config = dict(
    head_dim=64,
    parallel_block=False,
    init_std_up=0.0197,
    final_lr_fraction=0.02,
)
MLP neurons of a small language model. Each row is named by its layer, matrix (up: input weights; down: output weights) and neuron, and shows model dimensions 208-463. Each number is 128 + 24 x the weight over its row's rms, rounded and kept within 0 to 255. Numbers have three digits each.
Before each neuron's rows, "fires on" lists the tokens most often at its 100 highest values on Wikipedia text that the model never trained on.

fires on: "ag", "ell", "LC", " Library", " Source", "CA"
L3.up2442:157136124116129108121087119128121131137161121092126107126110132149100115147090144159104133160140160144091149133142162142150133172124161108118077120111125116131144155112150149153086164156074147085163148152129150150153181082073128165128151133148131183176106125144134127159137178151108114083146122098111113160089152144129169103120114158089123119142164115154167123117152141100134098061146108109166131140095136059159118109150134122095113114085088156124139115129086121101127129118154161130170143149098157143138121108157079111119119155102086154121115112083132138104115116116118114112128111137089124120123180144112151111114143101091146083152139149102121118146153084141149152137151136152139139095094109140089122129157103136132139124122141126144123150115087121118094090187117127
L3.down2442:159146147114147153127178131151177142169122113132172111127120162156093134132113096163095102172164125145071145141165127195087122145101173133111130170145097089118123129153088113165113138106113113126135162161129137141091144087143090135101084120133109130107119107108121142126154126137172139146142117146113150079115132120117116094136178149133097119108103122166150143120151119119157127110141108102115122137074119111126102159151133113129139131146123136127156120104086139102044113158114191126168149124135077122128112097153124126122148127156105107110149132151145110142206131097139151119118111127140145127125113138073106129110149113094164120103143113128107098174141107163120075117111150136181145078102121138156152115154118143126105115130120143125133156108133133136092143187100137

fires on: "K", " K", "k", " Har", "St", " k"
L3.up2394:128113134129112096092117158084086141093150117109140106125119131111133152141136141163152151144102138160137155127127103125089167133084122129140109137132105118089147097144135139143147169131125140157136146086136124113140133109127164117136139149157136127156120119098103110179137120117120083134141097121135150081136127094126143118132130128072109130108093069118139134139137131151121173103134095106129148154096168114156121122122090102167113126156112099124145146124101115120130104156165184144131144126129144166132147109140156145169114118131120098133150108059166100115103150155086123157131131092140124155132141109117154131149125143139134125136138132138120149128143100143131117143126152105091130137093160128156123132123094130116173098123103115133107143158087134132089138096098160
L3.down2394:117126103134097130135146174172058132132137114108122137121102084088138143156158118134132109118125126129148164123095136154143087129084117150099135162168141103078149103158167146138078184128136107141150099088133134154104151121153115090130150110149116129124118101138112118176113130152125135159095103098143145104140113156142140127141082115137153119133164097123108097164087160096136126072143101123120147144071180111130145132142100076156115065121136109144154139078107083125083134158148077123112146157144117133149162118090141112138109143140130120126134129107125163109113085138150110163133091101096114109103159115090142132140120161093126157129144146098165151109115113125133121137112134156137150130079130155130148135140117154112098090117120124164124122114157093133081144102144128

fires on: "k", " k", "sk", "unk"
L3.up574:120122142118099089094137123150083126114124126106115129098167118141120127186093107107090143122109127121144157136179153145132126121090122088131091089134114113129159124108079127129109158081173139135128146137105085111162106097129116134157081108152097156137091146108176121153126122093120155125128097144135161114170122134174092129137135112142119210127131111085122155091126102137106154100081102136162119144078136113109130159119130098082141124092126147123158113115149083135124076124120146146134098141117108119176160086117155146143123164161132137151117157096132136109123112163125146162154148129139141130142137103112115156137147142108132117108136161158104151112119135117145154121152105152084170152129132158128141101114091122083124109142160125111097154124114152133173114090151174
L3.down574:124135169150112108124087171155078134100143101092092113103159114132080185138123106104080169125127090098137156080115125103099148117109170139116113098113146150139092132104106110119131134140144135162088120138108125153104115112127145108140129147158088159096128103153136156136153177092122144150119118149145155087134089136157120122097149163129117169119161089132115116117149157116130141124103101174137167139111134134145110128131138121136108142080131124120155145147129106124119107114123092160120141148135112092131115129148110137121118131170120120124118136109167182133108171190139108174116131105138136161114138124163152140179098160100125127161130125169125145157087109167098138109126123130132107138087134157153130140106131166182148123137129132109116141129170159130167168079110075

fires on: " A", "ig", " Pacific", "y"
L3.up1911:117133141101127128088182116121118112137136090125146144131160137140115119144109122118103129086143124156134118124135107100101087172159128124137133142131117150129134142142147150099163134105088123127150119162121098158127155114167067128109087132144135102107134126123182150162152154111148120122111100128127119104122103130153138094090096121082142116138088144070132161109138112156120160129111167121124181137079163137159113124176109096109106110117114087140105149151155130116155161131163141112130127115146124151133152145167133143110101119127142163124102065138108130128103167131132115143117134179150122119118121151115098146186139124138108131148118107122149183129161116099141121151136123115118130139135053129117115119114102101079129084191107127111111132131106093133141113151146134
L3.down1911:139110140128142116078177142131098160160119077122135156138118130128122159149117075135089145126106141107168121111122129127132157158151133160160098122152168135142090111113151141090101149114125141190127107080118128120151158122109082130105116150131131157126115140139163130143114122087086144135133132102109096112147100170184121092154148106105118116131079155088104129113112104127126118143128130120118116074096174134165114120102104105134114164081145118147133102158133168092147156109128118153088127140122133155079109092170113121131087141141121119111123125110117114126144132164137120098132145154187117144130133169143124159139128141154135109127115117111109124101123115149124127152156128108134147121127076145122118154116115149123140117148144111104118126147113121128122085139118168

fires on: " so", " Cl", " do", " Do", " No", " Gen"
L3.up743:148111127105140144125126099107144124166146135114117134120131117148134150120125138121158094125151121099116121115132161135129108144090118110112100168126139124117131130092134122119143131180159102123130134132097090146115129120138173149128150089148097117106150142128142107169138148123143104168138153129100129086160124089132179195114148098097139130141131105120115136129132131126137091133145108100157135121120188141120157115157140155118121168131122117136138145154126117211149135136136104152075160150079128115122158101120116153084101093152112142141120148099133142164111132122140128135120080087156125127148144119059095113098168117157113084176128103177129084088131126119116122097119136101136141096115125127138138102152120175089141127124137115130103092138103117100118128100142105
L3.down743:145110083136137075105167103128136145127099176096149153103149147123107121149133104153121133137098096131128151100147135159113138123098083102110102099138113143107104166121138120134153109133121121132179133145168116106131110153116151115132158143123157099111149116106092111142110146127144152132117121118129092085120173144131167161094133092071137079146094150096122148109123162147126115151159135110086147121132147128126109155113165094086142160110119129133131120155161121135085131138125128129129100126117115136119166110092148107136106129107138114121125141140143113139148149129130139118144106148136163155105138083089109138146151086108095131120122127171130149146137125148172148127104109147117138127100157129127119125177152132114127122106105107102095122092155127137122123132123094

fires on: "|", " |", "The", " of", "For"
L3.up2920:117148144108150154145199133164109105094112185120180138153155136127141115113085081124122123079113087152107087128068150110113131055136139145132097130106141134129127115101108141071127114115107130119159130127103109136122137149137136107146151136121144103138093106127109125133134134119136118123097166139160126147126119134186108138110114149107130124172126161122173135114155106145143141076146108141112146109122129146134117154164142106145132119115131109110131120123128152134163116092162130103131120145142141114108135076126078114108127131084097100125150163107140135133068138142115167169161144098151123126142112142133109103128101136121119142137155145154103098147131164133107095145123092114120112127092119097144134148125147120126173137102153131134134135106104098133152111154091136
L3.down2920:164180150153132132110104098085103119134083146139125140175140130090109112136124133140145158113148107103105142098150104113119133109098134153133120134124150084126160115036102134126170151134142145149108130121128120113148134128119131121148136143098126078133160115143127089098175140165134109127139116171133128114125126114133160132116119162166131101115142146108134094127131132156141089176199125089127134150097147105150147087086124196127115121095124126144124148147115157110069100135087133124163123138140135107128108110162160103158089109159102177136098123176130107114166109122099107103112139135133076107095157117135110099141097130154117112176107144123146135091140144177126135120107116116101178156130163065138180126193158125146123155109125062147111156121134164114087153091133112

fires on: "m", "-m", " dem", "erm", "em"
L3.up1366:066139160117121134127129120132145080116154180121139118146143142166114129076170099130156138131166179099109104121171167161110121110125137117150141118136146112120135135106131139114131128098145107093103131073154140096132077121116114132141121128168121117149152099135129101126105102134164126107134142157173099135137110110111102159097147117154111130080108146147122102127104104093118126158126130119117168094117118122125116111135118115041086147115119141129089106111135102155137133072147138129173155183147149117118125087112122144161162130121124119146140166141142143119138144137107128142108134141129107153132118136145101122128117107163133116179070113167099128106100116139137138153101099113125129138154087114172106133119126129095172161116124127088146099182125163171116124155110157
L3.down1366:136183142087124167129117110170142126101125092135101096123159160135099123078151092136141153147147148139136127132146154101118152064131161131139137101088100125118116130109127101131127132131122133124153106091116126124102164123140122163092064129150131127133106096118122110078117102132138157118144125087175107195119119131138062111112104121170120122158121099112138105133138125109136114125135090166082117137146110158094130118117122129092101168110103132097088101123112149186121169132108116141105132145157131130153107094120133108126138170132162124133129120116112128122123144134127118130162108118129124137118140148148084086088119158154130152090134197100124105102113129096113154081142096149152105141123163111162135133126157125099100185115142166109150090111146135145126144065154157

fires on: "as"
L3.up309:121187162131147127129082141164126136111135119124087108142114126122128169130106127091110120170089137102102098141121107156161130177153107128164100121106118127164134188133099109125129129103130160121136165156123157113159141118089087170136127094161113110082154128161099156136184130136092112114099110113096131084140136128108144128097154132108124183108129160126117101137124114130102163111115116120176122154154149110171109103156157113165134113121106133140129129124146088109129140096135171156134146140131139139134134101145117118158149138151108144135131107108108157141097096119117182148133135109141118136162157145112110144146092118136113050138136140141136148126179123118164138132155116119144103110079109089131108109129134133146133113159136139115105123126142095127086154122160139
L3.down309:140154169122124129128127139167124147137139145134112125144132143165118135114072128133095127126084120128113147153113166137150121097168096119141158133169139086141118181154146154116130148117108159164108120158105155117128151128106066146174101121126148118077121116086116153099177108172094128130098125139142104111135108130162133178155131107129142161151137143110138128149127154109087123138108115129131115176111135165130104177117160129164137124092105117181106104122132126140124136076140097125115137120118114127175104112125126102154161217122145148095132120113121151172145126107127116113173150110144129146135137111074122147114128132133073103114127131077130143114155138127168112134106111096119131160076087103144143123132144136168095122134100144127124141146151122129110115148127161

fires on: " |", " met", " meet"
L3.up428:113160158120103155159125140109165105103136131084179094104118113185097120087131140087147091147149145102092167144106137113140187089116166112160129124055112136114137126114116116068145124153114131165140108125085129149140142120140107104105123125124079098139124120150118136112144120145109143128151149152144143146167103122126104106113089142169110135164149116143155131114127139108110154139148149132125117120130119131116097174153166179124101138139117133125152115105110099117189124133160125119117108121126151145149156151097131093116146117149159106129141064119134120141128161149101130136100159098135109163130118122161121140150132131132143121108114128152162108192117120155125135117143109159106097114130151167150122156138038085130140105104124132156163101090089107131113100148121148
L3.down428:114120131137140141134093151112099132108097140143160156111217122126093126106112135106133104094153143149130147069119138113134139102122140107172108118173161115138124082078096124142134121089165113114107081109107130115168138148095063114138108094130127135129099151136161072098145131142100170104115138112168128152100106108150126051140078133120137127117137129127117114149095151130083090174150137134095154161130120125166129150127153142151123130113105113108154141138125137149125115112152116117112123145118106095152119121084096151134105136154093105104160129108151066137195106083109138126143112105089119152107175102160136088117160114105129123134135112162144156143134098098129155149144123185140152155146136083106113155121130092139145146113140141144151097162153138143144109128126106

fires on: " |", "é", "|"
L3.up1876:113152164113105162081091110095133141116166084140133153138082142129108148107140087136102118110103118134135089119185153156095122128136114131148086111161118153130148153115140083105175156117122167149134143135130122119149143148132128155131132132160168131096162127156074166118143158100137142074120141145185125166110116098138139140141071134134130108071119146133115089116116146144071135177126158143093102153111097152151132164110171157119150073122135117109132188152102155130146121143108155139098114176096099151109139129123160143096172134135135102173133103152119133151104141135118162093114142103134148118138136150147146116091152099148129135140114144134150097112145120120103149175151104132117162118098116139118094129131132117087115158129163113123126072130089146135081097134101132
L3.down1876:139146110119129146166129174101122178129128153109166135111174126144149106133114145144119141108114103128134156124133120185125146131101149150133171085088123145092124106155121121124142134133099143127118138116151153115114107164083154123154140158159099106139106157095081139140157155115156104113151138152114126086115092125109135119133122146196163103143156088168154150162127158202118125127143109155115088148099123085153147107120131129128136152121117122176128173095172076095096125152142098087136103078155117103162082175129094115158162115148132123086110135114098130110112121086089124117134138177167115145113128146154120137147117105120140101126110084110115117142150097093200126114090117128144117090115115114132127128147105131146098179115056136140106105161102115184095129149151077

fires on: "um", " |\n", ".\n", " sum", " so"
L3.up1244:171120112125102141170132123167135115122130097131124142126146122094121171090125126126134115101138141115131154171114100127152128148111120150114127143115135127154132133145086173111131104145128136122139112124131079109144107115194114130120130119086092151091127115126147158136149144137168141098159119082119146141145100134119147120142112101109095096092106068133126115152098106154122117145128126088110142145106132115113095122181142092113178131177099113130119136131134158174144140096118142098129121086156126168105110100116132122116125118114124143079127132126114109091105107177121146118088134105157152119121106104144165100122124106132146110133123114157126119139170133159126157141088100089121086167111114139122133153137160135120129087149108109081092117115112141127136116150140078
L3.down1244:154122125070113130128128122105120140097161123134112139093141066121147118085104153184114136120188143138135098146146134147164134119156178117155151131148129119106172129092098163129124131136149149155128100111108096135103115154116121136120119087140126140102129092157148125105142110162117133101131137127111116129115096140111120122160147106104138104125116073156124128094105139143153126119132125150097109098099151118159110127124168154117119140127096124118111129132120129124133103142097153154133111122118137113112145111108124099065162143115124112107111106088129133115154135156145131122114118153138149149110110116108179082177128113176125155159141092158117131103152127152123141086139137075105137122151101128111154145147124146152152174135132161151165074151111161157157152144191113

fires on: "===", " For", " for", "For", "here"
L3.up351:126113132153155133136111155116166152128102156154123152127117129148178109136143166136146151155120093131156143126115124103165098130143157147148143099118151125105147114105128145135149131111101086136121097091118147141122149094115040143146130160134131141083123134139154095148140091157170090119119135107162118102107130115118131099130186121156116132117165131156116123154117094159098135103135071163136138152164103162117148096128163176137115108145148117138115125133152076169150120104106122131146107149145122101122128109162124141133171103113169142128150133108131133146165128139122123111167108144109119141152139147127117108121087147115151142148112149136114166120112104166106137114154127127105091160071110094135124138090118173152125134132155123103163141126151109140110145153157103
L3.down351:113169100156135123171121100121122100129134138075105199158117172185127118117112118137130110141121127089124096108144078127111155113083105141144121115144127112110142128117109136126106121131138111091146167153193123132109146104130099179147124084146169131091119138107122094117127169095109088088148126140138100178134182129107116178102147165155140112154173123130117100088125181180178128088145103101132127106156106146165111128079097134122148120177132133126103166133102110145133221147141072086138150133157121126156102110097109127104075127129155099113146103112166146175176128088130106143102132124118125142111154133169112161097138147100139111107134143129105119086119093127124137152121150108109138117121130086111131095107153135134114149132130134121129153073080116147136139132143114

fires on: " do", " Pat", "of", " pat", " Win", " Do"
L3.up1337:127118084123152146156127120104125119137096158128101120140110153134165137101113118103135126150153139138138112132142117093135104163124136136152136107112122111119122090141145142100147098114161155140146155175115124120168135140069106143104117151102100141139101143154093102100168140095135104123057130110114080077113180130147146097156128076132155113140165130123145120091128135166111143151114119151126130129117171107079100118117156195126144145133117091171139140102148144109130118138135117136138135138149174087149156139145107122131128109083143105115104128141099124147097123153139129125115101142119098156131135121099132105140122113159097081139128133137121163113087170156104126113122113122100131111081151100154155145126113111133122140122117127117096112143083120119122064151147127
L3.down1337:176120121151145181164127111107119135105136141166163134142143098125113158096137061135109145086121071111133125146132117139124131086114136140110105107128097081097126092136164103093135086110142166107112128165157139070138155177170100105159104090098125108126171163084117117115137152114076142167144134057129109149126149145131125177114067093124109079117106162148111155098101134124118134129146118105156117097127143164102098129141076074115153180117092131094133162142118131167099160144129097106118112131153160100141159086124138114152045157101136134143111131139126125098139130139111113125119124098161096156120146114145151123136137125149126085119183077127163131118142176094142103129139106115151135163096131134092113104143144130137098134124151104120139122125147128103168096124141093

fires on: "ey", "bl", " Att", " Bl", "Bl"
L3.up2343:107151145133108172144145136111122124123132156133090151163149146133131096128106121090115137135135106141140086148156095140118096128192127165129155122123116157091110088170127126126141149122101095099146107147084124107147153156149106107110144141116135147112151146082134136115124116126142112088143077155104116145161098091132128108120156123111143159121093130096095145127165110130130139126153121123123125143116146155118106169124120119079126133128130153169137151117108130084126149103141161118094116135158117174110100111148170113104193139154109135142114075128146109186083157140124142129187087122072134134153120120158123119105172190128110133124113088132152111159116112126118123142136135124127147129151123115094105105116122155125166125081145089106124128144124141127131170143130113
L3.down2343:128131130114108153139151149141086175125125123180069143119116159117099097113093042114093118167161144163108111130187099186121113133156131182128129108126125124093151107154095100126135120105137112102144108096105130166100134146140127135153162141129102138108116130121113167123177153123132127141138137082113126154146139107099123099099157136132147156121077125108144165144117141110163126135188146115114122192116127137122129118119130140133132124130156139115146134128124131090100152097112141125104117162155102083119104149132108116103160120114090132143136106143127138136123110131117131139157111132108126111138119118139133139129067173182104149147104079126117131097177149099148080096136135143183121132097142169130118146179090140106163118071128085132120135113144130164115138113100122

fires on: "ri", "ra", " Tri", "um", "avi", " so"
L3.up12:134108146092160152128139120117133123103139102130162140123162116097172121166129127105117109080121121095143121106130120189128127109156141132166146141148151132129105153123143147153105149087091123098123102129085142157128113097147099150142146125121133178146142145141150101096149165095147139118090129124122121114087115135101118082108149111120158050128117083172200127107122106139119157108122157148105139135144112133180135096134097104107125160140128130126137143138115122142167138088140126140103162107089118153154134091158108099087136165091113160114108135109104119107192110183128152162105094138104139165096129126115139134127138126145135110117131110154148140116150118130104120147093193108146085195118119113131127123132104137150104149142153137087120110126132135127150153136149165
L3.down12:099109135106170159163159088167140161138123076144140125110128109111166150128159123153127097126157114084112104091150100136108153092147148150162128180124193124133114139112138142158123111127145154093133136124146159092147113091157149118116128105067130150121107123111150172078142099112159109106131104118129158140162110157187125084160132136143121111114120088187098159121092109125144153139121144114121135159154107122095155141116065141107171138141102134142117134135164161110107149099149146154136145123104106146120097103153151132093113142153113132105171134125085114146155176117167158104101059131112144136129134111128131122126148121123107132132102155108124141139094139113103125143114135078152116168152100106104117122118122111121104138133125084131125154123157133108104164125095102

fires on: " Bl", " dis", " bl", " Dis", " Ne", "Bl"
L3.up1189:127111120128123111147107152178070133131132116119125152129121131120113138133093100084141168097107114047135187139123102130148117117134104127149126114095128143149122114163144115151118121139126115095145088134173106124177117134118104108106145155157119136104090148114162126098132133127089153107125133150148094113137135112094133158134138104153157151149120144106137132109169126113118151128184123119121121139148113137110151111121137136098174148096145126137167120108123127159107166117118151087153102150105124152159106172127151112102152142149161088136126126071117167175133132150133142133146160096151149131152105066103119096132152133132144164134098143112136126083099111127136146094130117125145145104150137139108103109123112119140126149082094110090126134175128088140143135131150162
L3.down1189:102108154121097098135119150148109090111123111088123127136096136146095133153107157100150133110121132174141133083136129133127097127162104130135129050100126145095128126146142120125128094152104139125150066138123124135138113130182157135119142188135119105120113100122135163159125104122107137128143124145109117140153131141136145149114145113099128112141124150150127116162125146129179155136130157118177126137128112151156121166122142111111166131091126166127159155089118128113168133123129150082126130159160147123138114168121158100104138118103137113103096073081106169132092074154177129161151080112165147139160158153085117058086127110131155129107127148124159154096134167116112146149172120134146114149181123142112145137089163169143111121159133145105154121107163097164126145145128130

fires on: " |", ";", " |\n", ")\n", " chart"
L3.up1816:157134123139117119106144095118138165133146135140127121100080095146124187129108071086128157107149145126137136135102121139127111119129085151129133095197123114162095110159176120122118114107160182115141098142132110090151148135179173074127111106113106111135063131160129117115122126138090120142125101082125122087133113110169114146121134117075150095089123183107148113155114132117082141108114127138111137188154140116128141066076122118122121140130121145118116116139129134138153174175134124170107091115082115105142154154140129134105124104120087160173104132131140154131126134196080112051130165099151133112154160124124132117138149152131086122178139112165162116130161167138122175158159110119128116132081107123090129152149116125158143109136147181089136123134134111135135139135113116
L3.down1816:141127144123143147113098129166109126110114109091142144112111088144138135144138163139125172117110144102149095183122107126172148093148153136095108074114110139123118144130121110152139080097131168115158131111125119102113111156154153133167156122107152126137131126140099179125157114112098164105132090097120124108129123112191132174127139123110118066127133125117153101112120119148167118105126151152142147124129123107098086135114175132158146138126160113105104143112091132164131114127133150145141135144097133119137120146109117174097112113147128130083125114165141146113151117124100106090110121135151117131151159136162140150155131136150121072115156103071108158110125116145149152109146137142130162102122132131156158137094110141132104135157147124159137113161093128135140115109137104

fires on: " |", " born", " -", " the"
L3.up2372:115140101112146103095138096103137154159091176084148132160095126119109157077090138136116148115114109111118179096121129115147132090078163084055129104078141122152123127131106166127128120129087151135116131147151122163140100126126119091102111086130108131130122088117125178155105138167112151137112139168158148141126146113149098086086144113156133165128126147102120108159123122149092093093116143097141152166180129161106158177142102125085131130134146125117127128120145085095157097112128128125138151139102145134114120112130130109096138116104145093159138105117133123129133103138105149109109137080105126104125186132153087119122175079187147099132159105140126108137127127162136141163117132186104125091138100181133095119120128137127117140121159136154128116084139120150140147150106120
L3.down2372:137115166116125172124123136133141130130133205152105114141152133143105187147085149127133179113130119120095111099141141128122128105176117109167138152102108142123106101129126121145167141149125146139114132122083147168118136153118097126153131113178110126127133149145122114089167117139141123111159113137111183183129168142144126089124129119081136119121136133115162112126145119140151098102130135174117154168136140130155126119148094145087117128105139102117160126163124112102100108097118093077136118128155101164154151139116118087159143127132081093116146121114135051139130089119105130124170111144131142134160118166161111180138142167101115166149067110122081204133102128115127128108117136166142135145111125069128162114161122120121145103145114190105106111144177125163131145148127111

fires on: "end", "st", "est", " st", "nd", "ist"
L3.up728:096151141090113137148128106078149161166143114202124070116107129181112153108124125126124132099141149148120137123117125126123117137089145101154122167153159152119134116068132134118115140124134111180129139124123110083176123099096170138141095152108098080158135152173141113121105143147146153130148107118133121123162099165092125130108107154100131129173168133081120200087168166120138083147095119135159169106130132130105105140193143062119144095161141128129112124120152120129137149089119133122140108131151114139154125129138134115117125104122104144131165119104108135125138143131103140126157137117125125101104141134164092137126124148122137145109146124084109107122096125112122133120142157163137142097185149117134095119130109147123151125150130087180105101135100089114158140162127148
L3.down728:138174147121060183151142143144150160132125134166118135141134128139117126138127148104108153126104185142137131131136100118100088134129162109140169123158198142106161092098131151074091156128100111113092153140137119134090135093144138119156112171132118048109090089159192129099145139150125154136121163136117132139101112125113151081135162167105161140092114104133104178136102129118082089120096131128106139129126139137177153110111130110115097154129139089129137164122131112068092151088120131145131096134118117136124142116119161116144125117116111161064117121147124149123142122134153139139091130160138127149132144119154096125125157107152130150132138137132149134099125131140134122129121134161144130124128145103087072087128129110120126131190110131177116132135152142085133119122129135

fires on: " for", " from", "For", " For", "í", "ian"
L3.up2505:174111175156111158110143155154145126113155132169121147157051149112135128130143088095148148115074120099147098134081115079130115119169151107161121107097149128101143124123118109132152136105138128111142115129129127130164141091139099166133115129163120117156144153143082110159102142127156161109150125145116108116142169095123086143112092131167105108116162134155133154160149103146151149133110143150120079110147144153090151058106155104118141121067169104173135133140133116114148161118136132163163115159155164125074133070155120143095119129164131125143137090144102113084143130175140167144121144157147135127146121137127148135121132140127095136125137119140136136128153110105157082111093125113131129189122123153127100150159135138110107116146119133127130109136156079154124095173137128
L3.down2505:106088143096117108184155142102130125134154117113140145146152110134135135099139103159104131139119123102177122142131074162109175135111138115146161097122111089113139109109157085137135107074106158135188125160150152142128119108120120142098119103108169145129136151135137103105157143127128085164117138125079089107150145195116116136178113139117094112130126170112098118140104119153135127155093162150114138138127106131162126114112145126138117149113129150121140155107135151101156167149124143096111117134126113138089122102094125089166103160135164127083187097158166091041107110113121107123138139110166144128152130125116120132104122093076131100135148158180153152097137095128132141156156129121118111146111148149149102131115130157099126111107122091131117129111111127106115160155113085

fires on: "op", " Total", " at", "inn", " weight", "ull"
L3.up1800:136142129138121116118092115113136167135139174142132116109134132131156173174097163109118120137108133122151136149141101091156121172168124141122147145128112065109147157139202122117108143093142135129145117106094073181121124125134139164122080149098121125152120104149097130146105134091160112115132094166126107104121121121141137132091098086083125102145077122138105113107108149117153143142163166146104152126132151125095121124092125089145160134103143131145121138139079108116130122163102122142175118168150155094123116128161128178087114141122123138124115113104142138169164141142091150138134154101111127153113062117111151115115136084149121170114121111148136122121091160113094096121117093127066103124116106113121095111133120112138145134092098096140091103133180121127100122091112130
L3.down1800:105094104096108074096126102107143147137137151143156130143124131125121135153091141136089116116119101146118156118107106130097116159134127132168071122152153108074126143148156137116106079107127141122152135164123114151149137065148109139110128129123142103120137127129130135128161113094110143144159114124168096163167128120129135094114130152122106096136174129168084102145148161176172151158154130148108079118138142119115128099124123104163095141141139154111125120175113165186100146150126127120137128185141115121152103100122073158098118098067147124146096124108113068120118121146126147138113131111097138155131116108115163170134108129128093110154149118123142155090140154088138201155095147108119123085115166164116131145161144146146087128126113143116105105111144110119111120120084149

fires on: "y", "ig"
L3.up1:127113166129095115091121108119118145173126144109149151130113121133151127113112120112168165121095123131145122144152128130089104146129106126129112110107088154142116137116104097117164168109102123140103140134165067135206107143088123104140117108114103131162141122086136096092120116120087150120126139126136128128142136150135130062060137143122100134119099177102128108132150157139155124104119169122156147093081163107128121125127118125089125145142143125108129148120149104132129097100132137111113141125114141122102118133172150122138116152161112128121110118147084113079125090126106138127124120119150112149113100145156120139146176111129148134086172119096101140153115140154137119116105131130126126118113114135119083110132121113117181082120142120124138132108134105134138111145135114
L3.down1:157119153113105122114136133102124096115131146152137139162126078134139119106113112113139082118120114138125132130153107141134149125120128152121161138121081152124138127080148125115189128104132105104140149111165093107140144110142113101140145125126110108137123151100104122119132120118126128149094129109161126111104118158132136057104094193113096099142151163119104102098142121134148152132097133183136185144059133108141126146174120148099133176122137126104134124168080132125115128142160092137159146136116118119105149121209138089172133132126140098109170088122117111113111144107137131095125129136125136117135129125183101136170134140095169127137126114143116109136118136140092114129097117139179167136116117125127124127157178116129150095101138108118171132113149151096117128116135173

fires on: ".", ".\n\n", ".C", " that"
L3.up637:136131153138157158115119124111109104102109120155107157116183144105177114110122150092178110127118136134132122117117137146150122129117163119096110130151082149117178128086165144106142131113085125174155157094123134128121142105125155121108132142125162090155144126118154109137120118124128128128142131114115132109127120150154111122124108137121112088132136143180134153136110123111122183140163123097185115114150123095152087114122118110091103088120124132126115111170118118111129109094132138124143132111113123127145144121147136173121126142184107126165118137118133157129120109106132150147159146138120112116149127128164131131105150116166130158127132133109087107167112128147087166184134084093136100123151138114143108132094116120149098148125137137161084116184134154147107131128095153
L3.down637:122113139117118134120127120131170167090109111144130152163095125181117165094128126141143096130130106092138129123146123105106144127132185142101188115097197090132123148106169144111141180122131146138138103125104148113121141162072182107142105173121103099137131136157102135151150105147085128133162107105110140128115144082117159144162139106099106162144142124127144157161134157122106107128139138155093181127124154120103184117142144095085161123121118147137180126096110164149125180135108133184098112157126129124107119132109090104091133151167137155105133170118132108100145161109126116139151139134136099113138139087156146116096120121126110121108124124166129144111115156115145136087126104136071130112129102136113153090144150133124131116121136094145122148154115151147103123160139107

fires on: " T", "M", "em", "T", "-m"
L3.up2784:139158152097120086076122146159120068150122157129111157144105142157123117119137142135176134143113116174111133135109111099130147130105143120163171136077121160153143134101103151114170120056136120122112096101138117098126174120134105138137144124080139149129131161089120119094092147137180100120118131140108121107143091112142145129114104117129127124119132101118135125129157123105125100096091144132126132100121156142147113106146171089128092158120142155180057135170105095137120138162115162116124173149101144129188123083121134108149180113134132113127140135115152121116168175117125086122152124100125162148077160125145095124122109097111090102125137149132096144149150116098143149130126086138150125147156103134152134154103133109098107092112129123126089133127091138112101125138126114
L3.down2784:150113141145094123118156108159099112125121130131101123132115080136094101124110107084146119116158125143123121148091102128090146136114127111124146162112133090178098164123100143094108107094134104126106120106138096146114158108162112129105152156097111148057095090107125187125127143108184104118161155112113102133110110116125136123122144137138119103162138104108103115137142111113137129110118130128088136142154131128118091115121163116169171132108149119121094140137153159131140182131097141168132158158106129070096111127133157125134111165149104129134151126112119102123137099131115092097147154121075107153087131109130110104141128125112118128115135123141097164135155094143101119171170127154124161113148127134112129126110179109158068123181145106099140131089097112111121090106138095

fires on: ".", " per", " pro", " that"
L3.up2685:142116140077173139123140079110112152081144148128115153133164121125108123113126114124135104166130136123133148124144144178097133120148131114129098122103100120133156159142166120125123099153112158149144115100153150116119095121151123122149122113160137144132128118144103129138146132131103121088110138137155167096089117085122127122125123102129089112131106142102085157139119095117134135130109141106123156174168135134133141127140142163106164084130132132121088103163136132120124121125104149131121140095170136127126098100119163140135155126157080133141108107135119177166143097118150138111122109109083139161130111089138124136128139104146127109125130137159137106144125165101123141156161106123146130134120141165171111147120084109116098150136113123171123157154087151114126158147100159
L3.down2685:128093136069124133129124121153117136117105161152123140128112130116078150134119136076126060156151106065159176109133170129099125114126110132129116132132187101124145161094105132074107150125099144109062119108126118098117117147115150100096118114117121138120154121121109107140109105107098160117074150132142098162106145176059124146088144128109084180146070132120129131081135147135140134167101157111115131085111123111135109156154116096127138150142150090175168123110108095094129134173138129136103051118167099091114124130084132149145149127107176083131164165144129140154124133123120137138121120119115147103169079130133108144133134121138139125103127109121150132123120148134156148137146146159121147120104114137151133078147139098132076117152178113096162132123154105118151106147098125